{
  "n_layer": 11,
  "d_model": 768,
  "n_head": 8,
  "n_kv_head": 8,
  "head_dim": 96,
  "d_mlp": 2688,
  "vocab_size": 25177,
  "activation": "tanh_gelu",
  "norm": "layernorm",
  "norm_place": "pre",
  "norm_eps": 1e-06,
  "positions": "learned",
  "qk_norm": false,
  "attn_scale": 0.102,
  "bias": "all",
  "tie_embeddings": true,
  "parallel_block": false,
  "init": "normal",
  "init_std_qkv": 0.0151,
  "init_std_o": 0.00321,
  "init_std_up": 0.0151,
  "init_std_down": 0.00172,
  "optimizer": "muon_variant",
  "lr": 0.00581,
  "lr_mult_o": 2.0,
  "lr_mult_down": 3.0,
  "beta1": 0.95,
  "lr_head": 0.00587,
  "warmup_steps": 200,
  "schedule": "wsd",
  "decay_fraction": 0.944,
  "decay_shape": "linear",
  "final_lr_fraction": 0.0,
  "batch_tokens": 131072,
  "seq_len": 384,
  "doc_mask": true,
  "train_tokens": 1200000000,
  "steps": 9156,
  "dataset": "wikipedia_en"
}
MLP neurons of a small language model. Each row is named by its layer, matrix (up: input weights; down: output weights) and neuron, and shows model dimensions 608-735. Each number is 200 + 20 x the weight over its row's rms, rounded and kept within 0 to 999.
After each neuron's rows is what it responds to, as a language model described it from the Wikipedia text at the highest values.

L4.up2568,203,195,217,196,225,193,192,196,195,211,213,184,222,252,185,218,199,209,220,233,213,188,212,175,198,243,216,190,189,213,191,207,234,174,199,192,203,198,194,198,202,194,184,222,219,193,177,168,223,221,242,209,244,216,189,192,218,181,199,198,206,183,234,203,186,205,191,151,225,185,236,195,185,197,194,186,189,178,174,179,183,163,203,190,208,192,201,194,216,250,254,182,165,198,172,189,206,178,191,192,194,224,225,202,227,194,151,228,195,216,209,211,169,232,201,221,181,222,224,213,221,179,211,184,190,218,219,197
L4.down2568,195,197,188,188,159,176,236,177,237,250,216,192,188,215,203,200,207,223,171,207,177,188,208,242,196,195,245,175,172,203,185,198,205,238,182,207,185,202,185,183,189,195,224,216,216,208,201,234,192,217,159,175,216,189,192,211,181,201,174,215,208,180,194,177,199,162,201,196,162,187,191,210,165,216,205,181,201,237,193,179,194,222,197,192,227,220,241,178,192,223,167,193,204,210,242,168,224,206,198,190,224,197,226,192,173,216,222,204,195,197,204,195,196,169,214,181,165,176,194,188,178,174,220,212,191,217,235,225
Description: First word of the complement right after "as", "was", "were", or "became": part, the, a, more, just; also digits and % inside numbers.

L3.up238,232,208,188,212,205,244,192,196,169,186,165,247,218,228,215,213,202,216,196,209,189,203,191,180,207,189,241,204,220,169,202,237,176,196,221,174,211,196,185,248,205,178,219,173,214,184,193,217,184,195,187,246,216,181,240,209,193,192,192,228,222,189,191,188,221,209,205,191,184,206,216,238,192,177,150,213,195,219,207,169,203,195,194,197,186,202,181,201,217,180,191,228,176,193,229,221,218,199,200,224,197,242,197,221,183,193,201,185,177,175,208,193,169,184,204,211,175,198,223,198,218,226,208,189,190,229,196,179
L3.down238,227,191,178,188,170,175,199,215,209,195,255,203,199,204,227,225,224,207,196,189,191,227,203,202,241,206,205,197,198,237,198,203,171,179,197,189,213,188,162,207,181,189,209,250,200,204,190,199,225,194,210,196,195,185,177,171,208,234,176,209,196,188,190,195,204,187,172,192,223,186,222,180,223,205,193,193,210,220,190,193,198,192,190,176,193,180,211,180,198,197,216,195,258,188,226,211,204,237,219,181,196,188,199,191,268,202,195,180,185,234,228,192,203,211,225,205,194,211,226,203,170,167,188,182,218,183,200,183
Description: Mostly the word right after "as" in mid-sentence, such as as early, as well, as a, as largely; also inner pieces of foreign names (Am-p-uero).

L2.up2575,218,221,195,203,195,172,219,216,200,218,204,175,231,209,184,220,196,213,231,219,235,155,249,168,200,201,198,192,177,169,146,201,267,206,199,171,208,165,195,208,226,201,191,197,184,189,202,189,197,232,226,208,213,224,179,191,230,230,220,181,162,203,179,220,181,201,182,184,217,205,212,188,229,193,201,205,226,176,216,193,225,206,203,197,227,176,226,150,221,178,188,177,226,211,231,205,180,196,215,218,181,252,196,206,179,207,174,205,172,155,222,224,177,182,180,184,204,204,221,191,201,210,207,230,196,141,196,190
L2.down2575,218,207,206,203,198,185,202,194,219,184,176,153,224,222,190,158,220,197,231,179,213,240,189,220,191,216,208,214,228,221,174,183,199,166,196,209,199,158,183,224,198,209,227,217,175,185,181,214,208,197,187,202,207,189,140,231,194,221,204,209,204,209,211,226,206,207,187,161,235,171,171,231,239,212,201,209,193,241,205,219,201,231,217,189,179,188,176,208,211,210,207,202,175,196,213,175,188,203,178,232,200,182,201,198,175,213,194,174,202,209,207,223,220,180,221,211,199,212,176,209,182,165,209,202,210,211,197,195
Description: Prepositions and comparison words that link a noun or measure to what follows, such as of, over, than, up to, for, as far as, often in spatial or measurement phrases.

L4.up875,224,223,146,231,172,225,216,204,187,197,196,210,169,217,190,205,183,187,220,214,220,204,190,202,196,215,176,224,179,186,187,188,203,184,187,226,244,186,188,168,176,178,237,203,197,195,194,180,204,193,207,194,200,190,225,224,193,187,172,187,148,198,213,217,198,222,181,192,210,195,153,222,224,209,195,198,210,197,182,187,213,199,195,196,191,190,198,229,199,191,204,215,187,184,224,200,223,187,238,230,200,206,193,200,218,180,208,222,209,223,215,227,214,206,176,173,181,220,177,217,224,233,177,189,188,207,163,197
L4.down875,185,178,194,191,226,207,222,176,213,210,185,210,201,238,193,176,194,215,208,205,217,218,180,213,218,214,197,186,165,229,172,251,199,196,198,199,208,195,191,218,213,209,241,225,174,216,179,207,227,202,192,208,194,197,206,201,186,177,189,193,165,212,227,219,233,171,194,203,190,176,202,191,203,205,254,202,230,206,199,210,201,186,189,193,252,203,220,208,183,186,200,211,209,204,195,237,205,181,168,215,210,180,184,209,231,216,201,213,196,239,163,201,191,206,187,238,207,234,166,211,201,171,186,161,198,211,232,211
Description: Past participles in passive constructions, usually after was/is/be and before by, to, as, such as replaced, referred, named, tow-ed.

L3.up1360,215,199,188,175,225,192,200,203,194,187,183,195,207,236,211,200,176,223,200,226,199,204,212,191,199,199,214,171,190,172,180,189,224,208,178,206,205,171,207,194,208,192,224,231,170,208,188,159,204,186,197,222,187,206,248,213,202,222,230,145,203,204,182,235,223,209,185,189,196,213,193,198,198,188,186,199,221,209,191,243,201,234,194,199,176,177,205,152,199,239,194,208,170,200,220,204,187,204,200,218,160,220,189,155,220,194,208,201,238,199,204,200,191,175,210,205,183,200,175,202,222,212,220,170,186,224,179,128
L3.down1360,231,202,221,202,208,225,199,217,201,201,214,177,200,240,168,214,196,224,208,174,184,230,200,189,219,216,184,200,199,152,184,182,192,190,182,192,205,242,240,253,202,192,212,173,221,225,176,196,201,170,201,222,184,236,189,209,181,206,155,206,185,193,218,209,202,223,157,177,187,171,193,194,220,177,216,198,200,212,194,207,227,167,199,173,221,147,199,234,179,173,194,230,177,221,192,160,205,208,167,186,216,210,224,212,151,218,196,177,176,224,203,201,183,212,171,207,220,182,236,178,204,213,194,204,238,223,192,200
Description: Mainly the word up starting "up to" before a quantity (up to 30 cm) or "made up of", and part (in part, part of); also hyphens and digits inside numbers and names.

L4.up2382,186,213,172,210,235,184,208,190,194,176,182,208,204,210,201,194,206,201,227,191,182,192,207,231,237,198,169,222,153,188,177,184,239,182,189,210,207,173,170,227,189,214,180,212,201,165,170,143,218,201,213,200,195,208,199,220,203,203,204,198,220,178,207,190,187,166,197,197,207,224,201,198,172,189,185,168,180,227,188,215,202,205,231,208,213,182,232,208,208,188,213,172,207,182,235,185,173,180,188,193,229,197,219,192,204,179,194,211,218,170,213,187,199,187,190,175,226,183,228,227,167,213,177,208,163,217,208,220
L4.down2382,214,200,200,229,205,210,187,199,201,185,207,201,184,212,199,192,184,186,171,182,163,168,199,172,218,191,217,197,218,212,222,197,245,191,160,162,203,214,187,193,166,209,223,198,187,203,212,206,212,167,210,167,216,203,193,193,187,216,219,213,235,203,226,198,272,178,192,194,236,188,228,191,224,175,212,199,179,210,189,158,201,213,166,241,196,230,199,212,203,198,213,191,202,198,227,207,201,211,198,180,196,199,203,203,167,219,221,186,190,200,155,169,177,192,174,219,173,164,218,204,161,218,162,188,222,211,217,231
Description: Fires on the first digit after a thousands comma or colon in numbers like 500,000, 19,779, UTC−01:00, and weakly on assorted word pieces.

L2.up67,173,184,237,198,202,215,181,167,237,187,219,206,188,196,193,207,191,204,172,192,177,201,199,195,226,187,226,218,201,177,191,168,176,144,162,204,235,161,219,210,201,234,165,189,194,185,216,197,241,203,167,217,267,168,210,170,171,203,224,194,181,197,200,210,211,185,185,199,230,162,202,206,185,180,184,189,171,224,214,185,212,197,202,195,197,182,199,224,185,233,220,194,235,189,225,200,224,207,186,205,200,200,185,219,175,188,247,188,146,212,181,220,224,199,180,212,228,208,169,183,202,189,195,205,208,205,193,186
L2.down67,221,212,206,198,213,184,169,189,195,204,220,195,209,192,147,163,227,221,208,198,219,180,223,207,219,201,205,200,187,218,184,224,202,221,199,188,175,180,251,203,186,178,199,212,174,181,220,220,179,193,222,177,181,195,235,224,169,202,171,206,215,209,157,191,242,215,202,201,219,204,208,167,212,213,240,190,212,195,196,204,169,197,211,216,202,195,224,184,192,209,226,236,200,223,179,219,180,246,171,198,194,198,198,213,212,202,195,185,206,191,219,191,194,233,182,212,229,210,221,171,211,197,190,202,214,222,249,185
Description: Hyphens joining a prefix or word to the next part of a compound, such as non-Muslims, self-determination, mid-2005, A-4K, Sainte-Marie-de-Campan; occasionally an opening parenthesis or quote.

L2.up264,167,195,192,211,248,172,202,189,183,199,180,204,215,222,197,196,187,189,228,204,207,191,193,221,182,187,217,192,214,179,174,232,194,206,186,210,205,199,223,164,182,196,214,152,207,213,242,217,200,206,207,196,164,185,200,219,199,233,231,211,195,184,186,213,186,205,195,198,194,199,189,208,209,222,242,213,189,219,189,209,194,168,159,193,213,208,230,217,171,174,207,197,194,233,176,193,241,222,194,227,215,201,213,204,199,182,201,197,224,190,178,220,208,194,187,197,198,158,230,192,177,196,196,213,189,237,169,209
L2.down264,183,183,209,209,224,191,178,231,164,156,192,216,198,238,216,241,162,178,207,183,212,226,188,229,200,200,181,230,214,212,164,147,198,206,192,202,222,222,202,207,196,207,193,171,216,198,209,203,218,209,206,215,241,196,192,235,198,184,198,201,188,220,202,202,178,219,212,177,221,196,179,214,183,175,208,183,201,239,213,229,193,205,211,194,184,205,169,221,175,205,180,174,212,213,209,191,211,213,203,225,198,203,210,210,177,199,230,205,215,220,207,200,200,179,218,218,176,182,194,239,215,202,156,170,169,222,197,194
Description: The word right after "as" in fixed phrases (as if, as with, as of, as well); also later words of song titles, name fragments, date digits.

L2.up1979,198,234,191,178,199,197,193,204,187,203,207,194,170,212,182,224,171,194,207,173,201,199,206,209,224,213,189,203,202,194,168,190,196,166,201,148,182,184,216,249,182,196,210,246,179,217,194,212,212,220,169,225,218,215,204,215,227,206,232,183,207,200,244,197,189,185,203,200,177,172,206,214,213,186,199,172,183,198,209,233,201,200,207,185,166,220,185,238,222,206,235,173,239,195,193,202,230,205,202,193,214,226,196,214,213,202,162,222,215,226,227,194,223,194,178,212,229,190,226,199,205,202,215,229,184,202,181,183
L2.down1979,176,245,195,186,238,185,167,204,170,201,197,223,203,199,184,230,203,188,157,215,195,186,161,201,191,228,225,186,218,205,185,154,191,183,156,183,148,201,195,204,205,207,220,181,190,208,157,225,226,203,198,190,192,207,169,176,189,216,203,199,188,196,225,221,181,225,181,216,225,193,225,215,236,198,207,244,163,230,217,211,201,171,222,226,252,178,187,193,189,197,211,214,195,182,230,198,181,200,199,197,197,219,195,177,199,178,191,171,211,218,196,208,208,186,198,206,189,219,198,195,170,202,239,162,196,220,187,196
Description: Periods inside web addresses and decimal numbers in infobox and table entries (colaistenasceilge.ie, 10.31%, 205.4), plus "by" after participles (caused by, produced by).

L4.up1770,177,222,187,185,238,186,210,190,148,206,210,212,238,204,236,194,166,200,172,195,219,212,204,190,188,221,214,196,220,202,208,168,236,201,220,198,200,215,199,201,206,187,180,221,182,213,197,186,210,228,182,164,185,202,265,188,193,195,207,195,226,197,192,207,204,220,218,182,199,211,189,219,208,213,174,191,184,198,195,180,182,212,192,206,195,188,198,198,225,226,222,218,226,179,203,204,209,163,191,229,224,199,171,214,168,191,191,237,187,238,192,225,171,186,198,218,150,199,181,181,220,170,245,217,203,234,222,174
L4.down1770,244,237,196,212,222,161,216,214,216,204,226,191,184,189,206,164,234,186,231,183,170,213,185,217,200,189,214,178,212,194,208,222,221,197,173,222,158,183,238,202,212,196,220,191,194,195,191,221,190,173,198,165,187,186,208,208,196,183,220,201,212,193,186,177,212,200,202,184,180,176,221,199,183,242,182,176,248,178,160,220,199,173,225,221,187,210,209,171,198,190,179,197,192,213,185,155,188,218,195,168,193,209,211,194,209,186,212,214,195,173,224,198,232,205,206,206,182,186,184,157,186,213,200,208,182,210,191,199
Description: Hyphens joining a short prefix to a word, mostly the Arabic article in names (Al-Shabaab, al-Salihi, Al-Qaida) and ex- (ex-con); weaker on inner word pieces and abbreviation periods like d. and c.

L3.up1213,208,173,224,155,207,214,255,167,178,196,185,203,180,182,160,195,211,239,223,180,196,145,215,204,248,206,206,185,195,174,178,186,205,170,234,209,212,207,214,202,183,214,220,198,179,209,176,189,205,195,192,173,224,256,196,192,212,229,209,205,222,256,210,213,206,220,188,201,162,223,189,171,187,214,189,188,177,207,212,177,223,199,201,207,207,196,220,217,195,228,201,196,209,233,239,214,238,204,215,212,213,203,209,198,209,212,191,162,197,251,201,198,235,187,204,209,200,218,174,212,191,241,178,219,194,212,143,213
L3.down1213,237,192,226,209,207,238,191,184,203,198,205,221,170,224,138,189,198,210,153,199,194,196,237,199,157,220,227,205,196,217,221,253,182,181,217,200,175,189,175,196,187,184,167,206,216,250,177,180,201,169,211,208,189,165,214,181,226,184,207,174,211,201,209,179,211,206,229,199,210,208,203,205,249,189,205,226,206,184,198,193,188,195,189,185,199,216,169,218,211,188,221,186,178,206,178,185,181,191,249,204,214,192,209,202,193,215,218,224,198,224,189,187,197,168,208,152,219,195,215,185,210,224,186,184,205,195,210,216
Description: Hyphens inside compounds and names (al-Shabaab, singer-songwriter, Anne-Marie), words of origin or beginning (originally, initial, initially), and digits after decimal points.